From a checkpoint of a small transformer trained on Wikipedia.
Architecture: no biases in attention or MLP, untied embeddings.
Training: a variant of Muon for these matrices, 529M tokens, 8075 steps.
MLP neurons of a small language model. Each row is named by its layer, matrix (gate and up: input weights; down: output weights) and neuron, and shows model dimensions 0-95. Each number is 128 + 24 x the weight over its row's rms, rounded and kept within 0 to 255. Numbers have three digits each. A neuron's up and down rows have the sign that makes its largest values positive.
Before each neuron's rows, "fires before" lists the tokens most often just after its 100 highest values on Wikipedia text that the model never trained on. A number after a token or word is its count.

fires before: "1" 36, "2" 17, " " 10
L5.gate365:107096121116153142146150203148089160164120132138109130146107095123165140140102095130112165099100070128127105170121137113178134127160108115153138107129165103107138131130143159137132148165140122108123171114180108098100108152141103147133126132126121103123105122091118131152129152141151105111
L5.up365:127152128120104100140092139158124172131161134147151127120143123110108151096141081129152151128151121164110102138134142117106114146133125131120110108175153063100171130146159096145149119090143110140142168145170107143099136118139164148127133131169140134159123138115153153161073085135096163121
L5.down365:131105092142168161116167123141104087089139110122114124100097118105143159102102194135135103170112177119089154159141112131157118106127155127104183158144151175149115139130126109142089153123127131102123172159142134117108139113149132128143102125108157119132132110127121165131154127103169112169

fires before: "ure" 14, "ured" 12, "ur" 11, "ures" 8, "uring" 8
L2.gate407:138135155108163124121155076121129153124122084096132130108136135149105118124152126140106092113104134160131174140155109157160126124153134103161120135106096103150151152142172135135151088117118101120156107126141108088101122126116104141110165133132184122120160155100118120140156167102138082085
L2.up407:145127080150110163140113099137121158117159095142098142099125112160112112124139136135131121140139149126160165135149106154124146102121110125133153173075129130134115139106174128152132104157136121146110162164117133128066115124125132117146151103158136118084086110133109133143152147145161117138
L2.down407:127116170131136155177132105127143137069098072109092129169132137113129110102140070150098147131158170118108164119144107175119136083133160091113139153081124136148117135114140134130168141131098121148129174075123137123109136095133156184095127106116122089121148144099124144149105114130152134056

fires before: " " 36, " (" 22
L2.gate612:157140114095145147135110106101113087149170140113099132122115106104080138123168094103162142134190140104111124101166111146133120128115139141127121070111135113139171184115131150139111109152174158100131165129162156153128127153194166126112147148109154191129095127111105126120134162155113157100
L2.up612:163131156114154120149117168168126113149157087150129130144135051089079127102193139134111132135144160111110081147164136117078126104107110153160139090163124159121143107132137118091129125131144112118163140121132130108091095178158162146140129112135091126115157106115136112080098131163114173112
L2.down612:079154170136148142122171129131152160100109114126140125131094159124155089115101150085142162128145133144097131128127138151154161134129142149079109160118139143156126132091117140102140139111138135113089097136105115117146140103069078106149106131156170096151129161094154117168147113092142095156

fires before: " " 71, "," 10
L10.gate323:119102145165149090109081149143146090124141121156137119132114116107109117140132167137160171110155165115144127136131132127131125107106146156120099159139100171100174135125120069080114155157136168125152143177138103102110125125151115103163130135149134133114142140101145139112115150134076138136
L10.up323:185130145122152119136106126168109146166142124166105079111125096113166143142138100177124109116130110099105134119105159110145110109128125108149126153147092189106114143155146079113093116113103131133109153150108101129087132145119095171125134120139177152101116145123147161102093121124140131147
L10.down323:099132129159135101088106162103164173134127108106138121166115141137075150142149135097117118127116112097132128144174086138100128177137117145161163138075175105159125122076115141132122167143152143161130145158157135124133119111128131116136134133140162121121085176111112138105133099114162128102

fires before: "and" 12, "ittee" 8, "itar" 8, "á" 8, "ission" 7, "ander" 7
L11.gate468:180127146095106125107143139154094164073130177108124096112093142128130163135148113080117149160135119125119097117086153141124117120149114090105088121139106169135129105138108101146116136131129161062149102111139166126149091119141129127110122123140114101076109156127094106102121093135145176156
L11.up468:144132134108130106100138145141141122121135142082167140132139159144161120111142103121148114120116140144143115134174151158116074112072119116119145127150141094158159097130141122106117137144152163097182096125148132100107157114130105188134120151121153148113114114143139107141120128148122142170
L11.down468:130117141100166103108146092125078155139118125151134099122119113116149133068100135100180195138139089152096184124082165133087133121126154136105086141113134142111157119136151113137110118118165100089138135125123135124136167150117152121131118123135125165096120146133133142114111102132105128118

fires before: "0" 49, "2" 18, "1" 9, "9" 4
L6.gate626:124115112126129109123109126141150183113162121169145100117128095097083106114136124157154171161132105122181126157137160132103134146174138094125100107120113117096106112173113106124113157116169122150115122095157115104131124118123116136112164117105161089071126167126172107183132119135134066155
L6.up626:143135094119121099165097104118130109127116111118183107136133138133116151097122085111131122119153088151131157160100118117125104128110157114149115143125136097127129133150137096137096146145148085145142103093152105169149096145121111193093161155124163155118096100123118156135173103106104139125
L6.down626:134113181112105102148169149163145146191093120126131150076120140132171128149109135138169127133111126145142172166125138135131113152143132176139144140208121109140140121159153158133118123174140115136131170092106125079123131087117113143173154146118149087104085128125148156135149117132125133157

fires before: "ander" 17, "ittee" 14, "ission" 12, "and" 9
L2.gate212:158162137105134110141121120158137120078160113117150140152154120091133137129124137158095134135125101088124094168100146122162115123129140148099096142141155162138119146138134110154109098097102111106165105110154110063143136097137110133156130136173078121138148195183135124113090123151154166133
L2.up212:164142142137133164151121146144111163070144132128148170116160101172137123138113114134130136146139095118144078149106140131148153101126128148075099109167147125093108135111133148147150096116121130098156107129127101076163098103103121146135113116120115135165126161189129126133126112163146158140
L2.down212:153095149158163119161139109145111112117153103137167129107123143108144118094124134117172147121176138143135105147131141088117127122115116072119156141141126096108144148108119142135145124136142125156131118128126122064138137094136137110132128089141151193150154162161132142136100148097126142138

fires before: " a" 42, " an" 11, " the" 11
L10.gate94:127154149088127137126128114118103105105152121153072138162144075157094079149083109168145120138135132108125100143134135081086105135152088130137093160168150119145125139156115130116190163128112128112123152081141102106141121105151132126117142085096088126133135140134080112120128131142119164105
L10.up94:098148117113128089146099109140152149131120115157167144138160100134115151121125156127102155181113128123132130179093115135094099149103064132153087139090136106110155145087110171107136134143118139118172115139098146115093148138131092141083151157167136142143126159177107097109073115175138139100
L10.down94:087108089128118122125152113143062148118140105089159069136106127148140097122097180128125108121102138109155126081124089143134108140138156135106140185101130131092135129134111130124149145112131158151101111167135169165105132108119113126117173148156134136111145096108149148122114113142081126108

fires before: "m" 24, "-" 9, "th" 6, "j" 4, "p" 4, "he" 4
L11.gate247:141137138091140164152124111146175104108137129160143115132164116138143148120178095148112145148118113122145143116136117128144126193119097156145129098119102111142138145113109116141151164099143137140090120151107181090111127111147115084125153130147127121111135129142105094142156142122106140155
L11.up247:126135144151116173133115120130111081144081134145070136122149102105096154104138118132117131156109160139117097120115115129135112122126080109152154092121133126133144102135140117123118155123151170172139148141145147133092143109128121135163118119125100132117160072160127164157141124099086139066
L11.down247:121143130171132159127101081172135083148119142140109146127113104151140149125140140092136118094139130079130122115123140154134114151095135129134103127116152140157105145111107133148161081121141133121122148163095140081123129131157109070136110111179112136155127097100163118109120123124126124163

fires before: "ing" 14, "e" 9, "ical" 8, "y" 8, "er" 7, "ed" 6
L5.gate44:158136136099140113172112110131167161137115141125134113108117089114163141086111135137133158126137119137094128129140157124163151181112146156116110116148138149097115122122140134128138121161102183163124159119130137169131130118108100135149117095179120097163132130087120089159139187150119118146
L5.up44:120113088129148105156080119152152126151139124149091155116114131173105185109113086128155126107115122157074101099137145132120171131068114104144147109168124134136157185146152111142102161096109129159141150117090135151091121121144126129156105113090115098138105124129097109126125143129121123129
L5.down44:109175135073134072176138092187115179142138123106111136095143110110140114143147050128153145136111123115092129143142131101121145182126120111156128128144130128125155117137127125123105163095128132158073102111130086141109138123074126150141090106116094125160133155136129135105149122127146112127

fires before: " " 86
L2.gate207:107107141154120095159115146100108142125142097122120115131081103108143131147136113122147144137113091139140077122128137169107090162139131166158097104126109100142172078165132113127115139116182092173121148141112180109136120137126118114135157148139164101099114124158136172116159145159178169143
L2.up207:103125115130109114122170154105106190125129109149121118131146113123138113110143107113125149117099096110121080126165107148101098131185117147124151107154123129143150148154159142155094123125124126171087140130137116134166121153137121096106156143127136111128113101104085183122138179171138168157
L2.down207:127160124091106121104137124122069139124153115095182113064102094104107112131111136137126117135151131130153119096150178092060146116121122115152120141145104137160136145103113112128097152141158133155168141146128139134168129093134124142142136130150122123102124137144138166137129086144152147179

fires before: " a" 30, " the" 10, " \"" 9, " an" 6, " one" 4
L10.gate253:114113127103123183116126141102125157145137138147120138162093136087158104092080122113116147120115089167170154128118138121091142133125122083103129114116132110161141137124125101130119144174132137128120089119133094138119136129134125117112098137132150154135162165175128176163160144149150088143
L10.up253:116129113127150129156168096165117157091118128096142139161109142133149123125149143154105164158159147137129107153107161146115144166118093112146085120117157140116089152142144095139147080166128114102114149107155155130147114170106132106117129133128126135095129153124131148146093084150102122120
L10.down253:096133069099148134172118116139070170082156137112080174129119136166108131117112150119149127182120147130131113134138140132116150117115108078105144135081165143138130136129123157130146115118111154154096100163140116121198137118130138097114076125121081105106135140085133155137130129135160115106

fires before: "7" 40, "8" 37, "ir" 5, "6" 4
L11.gate283:080103135129052172130127125106148126160099116079138115130139155116141115116153154125114125119161141153145138174162110114121079135118096137140147125152133147127147142122121145118136108113112093125161088142128122124119092120137096163162124139115146147155157146154121124172139103152128124135
L11.up283:081123122098098116136151122155129124111110148125107097103100125118107105154129136134136154149144151142142123102132161153120134135152205128133086119142106126173130110133159167100122101090129127129149162153075128092158129130093159130163136080086157126146114166135146115129108145117095106150
L11.down283:118149168117126118158107153162130095131098125154127140171142146101122107155112094131102171149171159171124169100109101132162150176149128085129147139129137106150109142141151151134095120138146066133130140128101127146137116106094089105117139151148146149168102151141112144128119123122102139124

fires before: "ce" 25, "ces" 12, "est" 8, "mer" 7, "t" 6, " the" 5
L9.gate227:145123118126127136139090104127152156156192135130126109109146101111135150126144112152177126103117127120196138086125190108120127132144128116169145138129122125089153106136146080117122099134088126126089111115159101084125100108134173106135160083130109124139063151138146166139123130151125136161
L9.up227:176130119139123132143126085141117171122163104122129150126121132104119106122117120108184155115140153137119163156133149099105145130132161167143121122126170102113133114106118140143140128102127154126100150073156119122081137135091131141145111126135154126156159122131122120086136105124143120122
L9.down227:158101129122159111154101150130090174102182096096124123144147099118163124130110144104129121118121144114163143110120138127101140094121119080165156115109180137122167168123133098126147125089122139126120105177142162161151157074125172112122106137118111135128136142129099130148100075159099122117

fires before: "er" 20, "ing" 18, "ely" 8, "ed" 5
L11.gate355:151136143080130090123106159132110106113113156091125114076125156100115122111100106156153125144149123128103132083101086123107105143117160097129166138143099125152123119122164139171105099126136146124157132111122101172085144118129132086141172171096100123139117133134122127164191128148167125126
L11.up355:079106152127135100120128127116151110126140138118133103117122137115120092120121122170170126128136110163167171106127149106100142125111104120107140130144128151173122103188175120116139157123115117113150113129129109149090130143119136076151093111148133070108073100155136127162096127145160110110
L11.down355:165115147127089099109088157133107148132171140130106173135128119099108132133184126150126122164152142144156108146101117117140139143106067131124128151103095109110142127093139115179143119107183139154126137153114120127098148102109136141115125146109165153109131121125140141103158118121120126151

fires before: "ed" 25, " the" 12, "ing" 11, " a" 7, " up" 4, "es" 4
L10.gate576:153164123075162121124128101111146088141139136112105105089108081113130115137126120152140143098142140138136151094153097073113084137151143131113125156129139153124115213151085152120136086110160157110165157123097111159143148095166127160132125157110150119097140081126124090127121120139115121157
L10.up576:125147142160169147136118126071142185141098108146136100150140095127129082135104111157157127104076188103140128099123140073154112093126181127105139148120131084147142129104115138129139115115131131148112143116154119130102128121132164143212148144126146139122121160118131112138152127157074121143
L10.down576:173146093154124132138143141161150120132122127153146148136143133144116100116125176103166135129100140122125099134155132094152119104121146176168135173101139095120126112135137127114129138139134139120126129152113187131108141159148126105135101148133111153141110116137141142159144208151143128167

fires before: "9" 47, "8" 18, "1" 17, "2" 7, "0" 4
L6.gate249:053134164142145116089141131147117094121135111086137104134132146158134151157131151148106139098133099115097135122121155156122141116112115154114070112161142113112131104168083111113112098070119139152078142098145118098149115115124162153132148150114141080150142193157170085093110133134127138101
L6.up249:139116081130126108153149092085124114158128142122164130129107093125105126123123088154175123103116135146150129094138122089077129118138128086114103120112167157178145140081157129105107148123109129091131119141118144135112126155136102138138144136134106178123156152096117151115117167166182158123
L6.down249:139128112097154107149118141114103100173109174136129127096101101133142141172141113163102082119118118126101153138149128122143155101126145138118189117136124099098122110105109143107128093159129125096154171114124131130146145139157085107169089119158147079170131136090095152141126166122098134168

fires before: "m" 26, "-" 10, "p" 8, "ced" 6, "j" 6
L2.gate344:162118143109134132145154157094126138140145134115125136076112109144128099159091161137127129098083085148132092132180127193120090108135100116154115133113129142135109128130071113136087083178131189165168118109125167113134156129111147164144155154104137118119135101160136160149105099116069140142
L2.up344:145184110117131140125153168115125101097140126119173136141107164116145127125084107122099106122072104151142127118156131138134133095089086161105135166143159125148148167114143123144142141181180144150150119118143141087129132083121151173140166117165078123084151125119136114110093118090112103142
L2.down344:117133132120120102096090137094139146074135110158131154121151117126152147142098149103099106123072116166161141143097117135120124112132079125147127155101112137105135119185078128144158181111125152178124105149121149138105185110136171134124157151113104136101139135142200089110105102137101085141

fires before: "ing" 17, "ue" 10, "es" 10, "edy" 6, "e" 5, "ment" 4
L5.gate676:158114153139173118136106134127147145104118079127136137109103111114153104132126151155129140110139108122123102138118126128110157104170136140150149128116144084138162133137149152124084136135146150131181044102098090146133120144127107176111109148101096131144111132118113139161156166127081114158
L5.up676:146049150118141094111121109145132164146121112143130128130113129112084115111141125158149130138107111112111138115135117112142148166122134145112159126125119108099146152176158119115151166084088151144127146142135152163110127126133111159133127085157131094116132165077107115181149113146145079131
L5.down676:119146134129152129086106117193154142144109130119139122116117183119112073126153118111150139159150109166133099107107133084096102163116114078125157108144144164121132163121079130144110144108134134093161132121085139149101144118152133137126102126167140119127144169095105126134126113119121114164

fires before: " |" 76, "-" 6, " |\n" 5
L6.gate690:157139132117127154175143098135114093169172131151117110141173127114162148111120118135109144121102144143172170149124103135093123135153135083148171148140109115114123106097126120072106133117110168152124123142140123123139109099106081115128088158139143162129114102107137113118156096092129118158
L6.up690:132153136109113082162155121159145074120134115087113131123160148099118097141108122091119112137117205108133095075093121099150108139126119130148103149110150123121146089127144115094132136116113120134109113087112158134141157155132106150123118106156141110120117150123132134112162186142158094142
L6.down690:122111123133130159115167122120167099143106126119111090064114135115098116129086118134110106153134131138107105088118162132123171136144064126120137156098132102121124118109150136133118131150105147150163150178117139134086140175143101108096121169117108093086085139115125152110112147124125123111

fires before: "2" 12, "3" 11, "6" 11, "8" 9, "5" 8
L11.gate262:066127122166135143092123115100087128099150118138160092087121134152129104107104162125104105139176132142139116138097113123194112149161132102121114123104120129103153121084114092110144123137118118136139162140147145120145161154124167121080130137124142135150127069071151111127117159157108144119
L11.up262:135142120121134108116104104117130142115106122136143120166123165125146097132151127116152143118138110122139160114119079129175129099121126124127135143111136106173114111105119100135129151107116167118076111161118135141165133129138101119146135130178122074168114140122128145085109156124140135117
L11.down262:125107156131153131108124069094097172117136083102088121131128124139105137128103091136137110144133122130116144150142086160101118134107148078105136128141110094097170115159125112150135131129102152110153129150140134140147098109142163102119154114138144173067125115087132117164117132129153162114

fires before: "ing" 14, "ical" 13, "k" 6, "era" 6, "er" 6, "ers" 5
L7.gate593:147103178125137108156139068149124162187152116109108120091141099145124106122145112121107117119120163111108156110101110170094148155149147107146093112137100141080144116147143135151150135131154147125143155107097133116107115160121133142176120106115159063166088189100106161162109096136101090116
L7.up593:131119120123134100110102133154129153177138156096089132112122094135110084108163133123129101133130158127098111122115136120130164157132148140188114101137085160138133145095089131119140149131130121129144140062103120150119151153124167131133097141119097109156091115156122127124164125146151117133
L7.down593:145139123096082138114087111101120150114149150110113148115141083181082101089145117124125134153126162110128108089106127136150129154120110125140076097145143132111118129149128143139173170109112108129111121076115145159143158110141137151110113084106095138152101136137133136120163136167160114121

fires before: " " 18, "1" 15, "0" 10, "2" 10, "ing" 8, "ons" 7
L2.gate280:104119122147106134123133126130091129123136099159125084129156127118195103148100101134119164124149151161079145098122143109143174146101113118157116125172113158144162107146077146172130129135126143095160118106128134155136183126137119111124175161162153132074119113082111154151121131121130124152
L2.up280:136082129139116180106105144153152101114079138123172134143110146144120145148145135118164132162169141119142156049124125124133136114118115166170092137120108123119158130106138096161118105135130104084148137144135097148122118124113103128139124151114176127133127092134136140156118126131126164139
L2.down280:110128098156157082179106116121140136150079113094132097149123143133105131076145135160123086128165109140105100148133109090123169129076136141153096140180147154081119144155075150179127112112117098186124102132130088095116152110097141119161158127133128113139123118106137104160139112154163136135

fires before: "1" 54, "2" 15, "6" 5
L10.gate54:126134106144131135121143140138142140136140138147113115161099121069127132149123118114105081149137153166158190099122052117090131141143145142151094108130158137113103115139157104135110142105119140148116207121142105143109119147137113120091165143160110131120162173143133124137158163121118123101
L10.up54:142129108120129132126134131119114122129103089131145130136100110152111142156145164113126128145101110126149111098092121136099126104132119160126106150119138118118121139132127151137104096129111128140166136103120106086128116129142126163099129083098103106170088146099129087142170119156095120151
L10.down54:133113162114112109105127114157160108094169100120099149111091142115106105114103124103087158112106108195105125097152162178113146092122128147110118089162139137097115139108101117148130141174145173081108134117109110109115127129139124102085124135119174139117111160171153154164129119157135148133

fires before: " " 26, "." 18, "al" 5, " r" 4
L7.gate354:122158171158126167144151154105113153144098105143160104128115129137163082166148109119131124163121120124163150082148118149124092136101122127059147145145083117123131097122152144156094127147168155108106122142128192122185112117170176129107183147133120142132133123167140152110112136135109146126
L7.up354:149115116117119138130156177125147114163102172138160137135145084089136132136157119137114103118103181112138093103079110138103190146109090182092136117159115185119158122136129136128143163118128104139136138125145131131152124132151102131108085110145120146102180145141151143111137128114116113135
L7.down354:101127189115116137164131145142103124114130164137158109109137121168134100135158117159093153113124151127127128146160077144123104110123137107057145110164097102093111119111136166111139166148166163105166127129168107178138118096134080132108150133128126124102138125120135130121151119143138154139

fires before: "-" 31, "m" 9, "-S" 6, "ced" 5, "p" 4
L11.gate311:127152114114132168134119134129156097073160123057121155124127132151136145142143136127106134179131145109108112099145133121108096108129062130136167160093133130151143151130108081128132168105141165146179094125135101122129140142129103109140132113151124115119081140096187107154165137141087105115
L11.up311:133177113101122100107105152138135143170176067087122105095115074133141124149118129167128119166139132164110151121118116139122126094170122125107132145123159145123124141170092090149137155094165139153087119133167166119119105141072160131152114104160140118068150120160174149111127068098123110131
L11.down311:138157098126118108120164113114141121122137108116141157111172114111166111134187117125144130161121175139151118099198116118107140130140140151127120124113142137167146133180148166147145140090102115163134162145129112088105096128105136101161131116127158125103175125138175077141140107141129096156

fires before: "1" 30, "6" 26, "7" 22, "5" 13
L10.gate663:115120138089147145136154108138119085130086106103090099169155143105120126161124124122136140126121142110107154097130150121120109146086176144139119134095141146137124103158150119115131147107127179082159151127125080122128103110123070113161183078117130139113140177130129173101147078133072151172
L10.up663:100110128092161117109112063143141118142159143114086104155152167161159105162141118145147178114162160141133152139112136109160151110121169133127083114130129144117099086141114141073119135097157154168145108127125134150140122135130154132128122110128103171124124121141142121111174087145135131132
L10.down663:097132134140138154157112106064107103140105090125148159129146098132148119147146099143119110116133095187121116121134112119131116087113109122145109110147121140084157127145121133097171119122073156175160146127101158150142137153139088109144140174143123144102147171142081127127126146075135103138

fires before: " with" 50, " to" 11, " the" 5, " between" 4
L10.gate685:152158187102094115137131097142096144082129115136151094128137121148154136121148099157128106133102138134135112109150119091111132137124124160131151111170163152119159132146085101146104114129145183126161132135123114114153118118136125119132134108075132157122087140157134090110076124140141184107
L10.up685:104155173083129146110140116152106166094135135158141108139151126119151129149124116163120148132120139165153112121155137111150124136126153153133130128129187147173147143167123125125121118143114166104103116085132139105152110119121149172109128114123137157125097111102092103099119103158150166099
L10.down685:149148169111112060127132114147116167118105143101132109156145103132155117175129078173139148114100151172108099109161111117133096154136141156160167116110157169102127172143099138142109118103121151115161096108122085118081141135144135154095107114102128155144088095125118126094074130103090147077

fires before: "5" 28, "7" 17, "6" 7, "8" 6
L11.gate383:095159144154128148137104137119152104147111166084168108080135119142121121117132105113103161145104164132113116148077155145116096102131109150167145195128090128157120140137119123071104125124118112156138164116089104131142135114123144102146118152118148139131132077106131134139114108112074100099
L11.up383:099142132096130134127143089109193142125133120093133103113154117140139140176130090156135141159143156155124166112136110139172139099078174139142108111110136145120160104118118123093129118127082111107174108136097125144151148124118103088125117119150107185117105149153122130179156102162147121144
L11.down383:141120129156157085099083136144115120120141133110168157138125111154098098140106113170095108154160138137116102132099117110124111133108122118124158118114157155109109124158128099120153129111133135115132153126155098100128106119117128116141093120150102172131120119117127150133138093130133131162

fires before: "ing" 24, "es" 24, "ed" 16, "er" 11, "e" 4
L11.gate484:166163125119127162165149120094168126144136130115130127115187135112082109143055120112181100115150113116137165147158146156115145133133106135152066169118107168109109151141101118134138110130147117097106112163063127151097107120105148083161155147109133095125111127129100125138139148111132093176
L11.up484:130177123138130121159147091087114147139057128135110124141135100095095103142135077145167139131131114128119166104112143109098113189163185140134131127114124155103107136147146113123126121160141130166136127161163146177080135136118133114138087121085114098128097113146108096131131159133087119141
L11.down484:163136154121137142129101124098134119118163138094103148115181113137128130132139107149177088131120117132144122113126123113189130139129098130117087073154141146134137164097116114184138096156168093158138107046118159159122112105125155101183104115133125120121090136118106113122088130116136111175

fires before: " to" 43, " from" 5, " into" 4
L7.gate165:107141156101132105113125130125112136138122113174143154147151130159187129125085099106138148112146126111144122187156165106113120116101119167151157159163149135121113152121123107150101138117104196115126175118135156163141100140141115120126108157102084156121116182107136105136151112112104101119
L7.up165:113169139135170123146164119106078134126116126083135146107138117133130164087109131154138125119196116112115169117182162093127104141096116076145132102129093126095119116102142143155121152103163182141123133117144141129097146107074098179139161119127106170145109145135113107093139106156182114126
L7.down165:136146139110139119152140131156154132158100099149137127116124161114128099078133112103116138097107140105089148179143133114107089118110127120121162108150111103169097098129145131141133154116133142168124121130118146141143121148148125142120149110132167116122113153091125153122116123186143106046

fires before: " to" 48, " for" 5, "ly" 4
L10.gate276:085129110104131112152108111115122099158084128145158115102131145164110136135117101126128125171165136130108103170159149176130164084125145135122106158147149137116150174152127131090099154079154144118115137127153122160162130160131137136146109116126088097140100123111117122126191108184115181151
L10.up276:135136102125115128143139115093123126151135125139110124140114130139152114147143128174091094089115124146083128176158126141157128120116117153114136102105154122092129142166076120118115130060145132137074151139126109132116120129142123168129141094100052135149155099118119114097185150117074102171
L10.down276:142101163097167143126138123117129139108118108112123093137120111126158107111096099099122133120149109139101111158129192124112121160126153147085139108115124158091124165150171139118137139050105131111110172204133126170109113102126150163115123122099079128117128151086147118137159115157097138153

fires before: "0" 41, "1" 14, "able" 4
L7.gate275:096109148144143108127158131129143119138106112142157130139122132137125097143145138162118162091162154158160115160120172134133147141119145052137102124152149102141119079103136140119119135087151141087173155093151106107106148170103143164151149104119107158135185139109136130128152121105131095128
L7.up275:129136159079122110141152143160127132075152128152166102120093103141145144108143098155155138131099150122178109098126112086114095098135137079163101115127134123079113132151163165114144115133123082161138122113133103078132140120111107096128128149113135106095156149126188110113149112168151148146
L7.down275:145109135095123150143132155111129100095119125097133154109106121116070096126166100147094169167155134126117123140147115100084131082123139113133137131108128119113175101150193138122159093126168139128111175116070100080166092130121122124183170105127173141139110182138097129145126122110096143126

fires before: "2" 40, "1" 31, " " 5, "8" 4, " number" 4
L6.gate18:074116137135121126123110146124155131113131146092063114150123134117104169125159095102114128152087152113154136156102151133133122107152088140117115145146164167143148137117098156109108128139142145115190126067159099117134097128191099095182147087149134102133121143146168117114105098092100101138
L6.up18:106118121170143087160124129103184107125146127148118110120121134106183121144141162130111117141142120136126121127130128121072094120121090116118115168149124113133154112105089131096162149136135110118141100090107121110146095163153083149118094139122120100107127108142157140117129138131132121161
L6.down18:090111097130116117139153140120115106121110156116112137133112141146123158105139130127144128163102131116169144141116108103081133103145097162121066154123138158119178145155099166154146120133129135141100115089107120128079066112142064138140131082156153112133138122121191151122142109113105125145

fires before: "ce" 21, "ts" 11, "ves" 6, "t" 6, "ces" 4, "ve" 4
L11.gate204:162144111134160125195092109144096137166109089141100142122135173108196118146161137173173141100128116165146081139154128132143130116076116095182129135169107140109120131122121118109104119118159136122091151116119120143104146126136144153133145123092109185123175140131132132149108132120129116126
L11.up204:157150143150108155163175127138121135131137113180157134138103179127133141144140146141158105122162148163109107130158162145124122110100079101148099139128144116139118176104122169134151158152131106160118102134108134120099144146121131148145103142111144110128178159180142071101162162145135143098
L11.down204:149126158143170113149138111154093121111153122119112163105145076097159151192094142117124089119129143188071114150099126107117145112112113118117108138169182096140087153100103104088158105115144133146149119112134139139132124121136138147155125130109182122153126144171105097162189117168178166091

fires before: " " 64, "al" 5, "us" 5
L2.gate562:138141131134085131123096135089075168158125127126103164115126098122143102168148180150138116080127083089131108106205126124067088104090089109093101127162127165128149132105146114145146131151142129132144158122129163138134136117117115126160181094124114130138144025099175170112154123135148158101
L2.up562:129145141165127093128148106117089181153097103167093159112176148138150121101079169174167091093111091078113105142171137110122087132148102125110117097152132163147133137104167101195118141154129117163146158100120155135141160152149142163163167108087126145107169072119147135125131135175115134135
L2.down562:145101166130128101110128156129083143143139166132151159131107138090133127128152151146117083148125078127140114126122139112091118125145125110127107120115108099137092124139144125171122153120120104107130132179124159134107159100135120111122166154100114151123158124121103158207088121134132119122

fires before: " |" 53, " (" 8
L7.gate575:168085136123131130153113125147155142102138090111159156094133162086141148127096126104110143141145136129142107130114104146126110123092099163151122137106140122092148103120119086130112095146139120151144098137134123150162145100109069114117118090134152156111133138129158152143163115133083096214
L7.up575:154134102118126097120141122138110096128149102185128147117159125150162107115137144140159126136173143122148109137104088114132122103112106172139098161130114113098115120147084159092162124122135127142123080118148138090132104134150129137105127128157082174110098155165095104155143136146108149157
L7.down575:141087153119156169151136150097138095163125129125091134117131129116150144176100112079084156110156103176128118128157107102140105151127117096098147132158115090174133109103167124139116122181137113126128108068119114107150122115132111112117124089098134158168145121132092110080140151143102090170

fires before: "m" 26, "-" 11, "p" 8, "ced" 6, "j" 6
L5.gate9:149123135111134170086128137122191127076137104112137151139170108142142107138124126113054114117126136123148105140136154161128139114157129120095151128157177127114089129134079058114127113066137138138137124139169134104111092163122141146139116138152103103116119128153160126143114112123120138111
L5.up9:097140118125113077102086157066148141149087090119133137139185115181100159134120179147107103118146143104131132114116145106135127124135145171143148154145161163094107122140164132117175148114124139110150132109083125119133116121140083121083139149137079121129172129129128124134161136094130134122
L5.down9:154179178171150167166117115128114123144133138118110091066098131111119145106084130159118133129079124145119141136141140125117137141125144144103128103102103145143080160123117127169124168169123115136128108114148095135115125142135100154163166188095111143147163127133159119119121132115142122137

fires before: ":" 25, ";" 17, "ed" 4, " Al" 4, " (" 4
L2.gate553:112094143133053143127130114112130088124093111105090149123152145158106085117139116152187185126122111168129165089093120127136097173125147134119142164130145086110127120125094104134164143154105128156165145129135120156132164155112133132144131104109125144111101141122119117130160130124136126157
L2.up553:150142099128139138109136101131124106117068157149165133078133151155131112137112161147164148126092170118138157088079143155113125152149104113119118113126138129118119136174144140126143146127090112177146162113106107084122106129142110156169124126124111150146046140169137104126118136162149065142
L2.down553:130115142125140158179129172124120118120142107132135116115134127166165118142109123111132119067146130106100152099155128158123148128154093180124159138128127107121119136113100136114093149108141189160147165090140132061102135161164158158171090078149100107102167145152117129142117111117140127139

fires before: "als" 23, " to" 13, "al" 8, "ally" 5, " a" 5
L10.gate444:137166113101143167153111124129154151185155143162106128067110134128106145135137098169161107122115078169082135127117204144098139162147178141135150137138125127134136143117126109146148171120164116106106117136157139157113153146152153172093144124110105110124138142146130134114139143136102115137
L10.up444:121143131146149063124085130094123133134135139114146110133139163166131085134102129151170126133103187124146125151126161150107115139114179141158138148146104130148127136104139124169127123074152168093125117130125108119115138144134134149126153120133090145141109148115159149123124136165138121137
L10.down444:148119131109099113093095148130124139148125108147129095117128179143122143112118119133116155155128109118130123119209181133128102114127128095167160158159165131115142126159192132132110186125118104102133135146143144136110129159178139144109142106113129122114145076153089154190112144140139153115